Weights of a small transformer language model.
Size: 10 layers, width 192, 3 heads of 64, vocabulary 4409, 6.26M parameters.
Architecture: learned and rotary positions, biases.
Training: a variant of Muon for these matrices, 136M tokens, 4157 steps.
MLP neurons of a small language model. Each row is named by its layer, matrix (up: input weights) and neuron, and shows model dimensions 0-191. Each number is 128 + 32 x the weight over its row's rms, rounded and kept within 0 to 255. Numbers have three digits each.
After each neuron's rows, "fires in" lists the words (lower case) most often at its 100 highest values on Wikipedia text that the model never trained on.

L6.up449:056135110063172156116158130090096188165113148181136157106111157113118140128159145143140121132156084097109105101138127080171082109108142165133150123182154130151171145143109140108150172120150125159156104097160086189183169135042122118163189151152099141144164134143103124134155159099160088202128049111131099207122134121126080149164120111126048160164117067146154116129078098105186134114122133108120135098144105106138080142137117151147130029134130144140117107160152144110119086056089144176109128151099119122163102081125118116150094027133170083192110128120134117153128080143101125143
fires in: "on"

L6.up570:122089119122130118117097129068109147148104131110112073147113163053196134175165117120167191131104109105093142055118096111147155151184115126129153029159143145108138121161114066165131116106120147115164055066088149088155135103094161199234124090094128140133143138119192135160120153116075163174132124133162106080098154065138155150143066153123150140132168098146124171146180108140160103147102143191140090156149137124139078170118139167132107093101128108114153142189106067128113093134133167131117092160110100127136147091131107149124121173195167077103123131143148122076079141133129150132
fires in: "the", "state"

L5.up401:076150115150150147169074119129142117140124159156134117109103156087098137128121093136120162078208178106084124168130153147166106097150096145107105183138086109106108126122105102120160126138140123157201053050139110060138125098145156137127171150088146155103143160115119074157097159075084077120174155070134066171053154084123169114144044126128118150171164196136160164192138095116096136144145123125137110137184127124087145175115091193085144137125143120106154098139090155139112132205166138117123115141157114103127116127078145157086172082132120108134120112070086125099164197141132155160
fires in: "on", "gene", "online", "onitsha"

L2.up89:140110090103145134115136119121123077096136128126104123079092139117087122157122161133175089130130128081126134231117124134139134074104114117167082125123116134181121121094109108147208137096141102148181123080081120113135069120049098117136081152160141126140106097111139080078149184122163110195125057148145089115102161090129133147200132096155076095078141098142124098121163101172139140084120109133175128085104170165075163112144127129176105088119097141143155146106185138190116128096100133178139107126109123171119127195154105086124236133123110124163153128161093183213169119112144145147
fires in: "with", "of", "being", "was"

L5.up716:122070147111133119126059107090131092095092129173109178188088177179132111087142097201184107122142198158178110081147109116162171123158130189144131111111118107098196108105125113115136114110186195086100114082173129115133176082155149138120109138158098065134127144142065091137185170110126168074183192153180091126138113112118123103118112205145123118134157077061138125114145094119118096120162113099115110089119093117149173144115088166122143181214110160148141107159124070153109144162127136106122106121177121152065145133130138161090088121105128095141111113164137150104095095137088103129
fires in: "film", "series", "project", "process", "company", "show"

L2.up0:112123186095116190134113131150108137160138103115159109088135083186094126145154111154136111148137139119052101121129163151091187151126070137135123136104101122097088067119104099097172112209083118126141099144050160178167102189145081133144118109193131164109150130140107152109148134197168134142137116106151159147172066149153125131173127131106147118120116119140117139173155129126124123149133158175140182170112115159019118149146132124072158110101094104128092194140135117150102166132174132082094174103056128073145171104035098148113108167089104185092098096150119116114111155123123066120
fires in: "at", "azerbaijani", "more", "preceded"

L2.up92:123202075135137084153132121106114148142161154122117150156115138176160107054145095131123154139112082071154113167076122122154149130166160072119147154102180124119097105174155125173099171165125142143127147134106188162106160112115094162135155166121109122151101140119165116117141161083134128068191156116085115106075129108140073211054148111157105151178147185161124150140163098085092211144122153087120186161145141101124123153177143156171101058077122112155093162138123088117094117134112160083101143124065080122162110137142112152125149151148162142101085090142101143235157140088122122151
fires in: "to", "of", "with", "annual", "captured"

L2.up314:116129141178181123123147125180147115110158081087145139070156095108157107127127144144084081146097120109099136139148136106153115039110190073140108139119103134119118167079121139131106173114068227101088117138072091130088052084070185132096110104075180134087136122195072172166124138183142157131105107083152096146114161114098191170147155178136112116122092140132126179067146149136127101148113169119137160105141154141200143182131174154161102102119122139168083138138164139121095094153069131149150114171074178174163117108129121129122166158131141118103111113118098168170133080097142113139
fires in: "years", "life", "children", "families", "time", "age"

L6.up751:180115151093147153142118122064150117126147085108155125138104093210136118176079102107174144089132127111132074128141118069129073108083090179133112156098109129163124108136126134105131109163107140056155131180108101162108145107140144135100130175067150136131126169122147103132136142154092112110158100135097090141137103100114122129089097126109085134171071087127162075171100055152124103145146084128125164149177105175144129116199152148054085152096133153181133143223139144173130088150188135121044165066108124152165111065131154134154125153188170112154093174083154113153112145139099114184
fires in: "his", "had", "and", "he", "not", "without"

L5.up706:146116158165157075161096144165073136119084114187171127163075112120152132101077096133146153136141120161173107072150140131147067128115118143139168112063079054092147066106172131114095141112092156157021216190135142070110211067094115121068093094058089137153141121133151107137121181105146126149141158200168123114161112090115116069116085130120123155140138143098122083178171106119141147169121132138092102159174143151134123161101129124132084132119136112154113167091170156105172127150110155096107157078100173143157120151105107150095118104115160115138129168122164152141129123096111108162
fires in: "not", "had", "did", "was", "unable"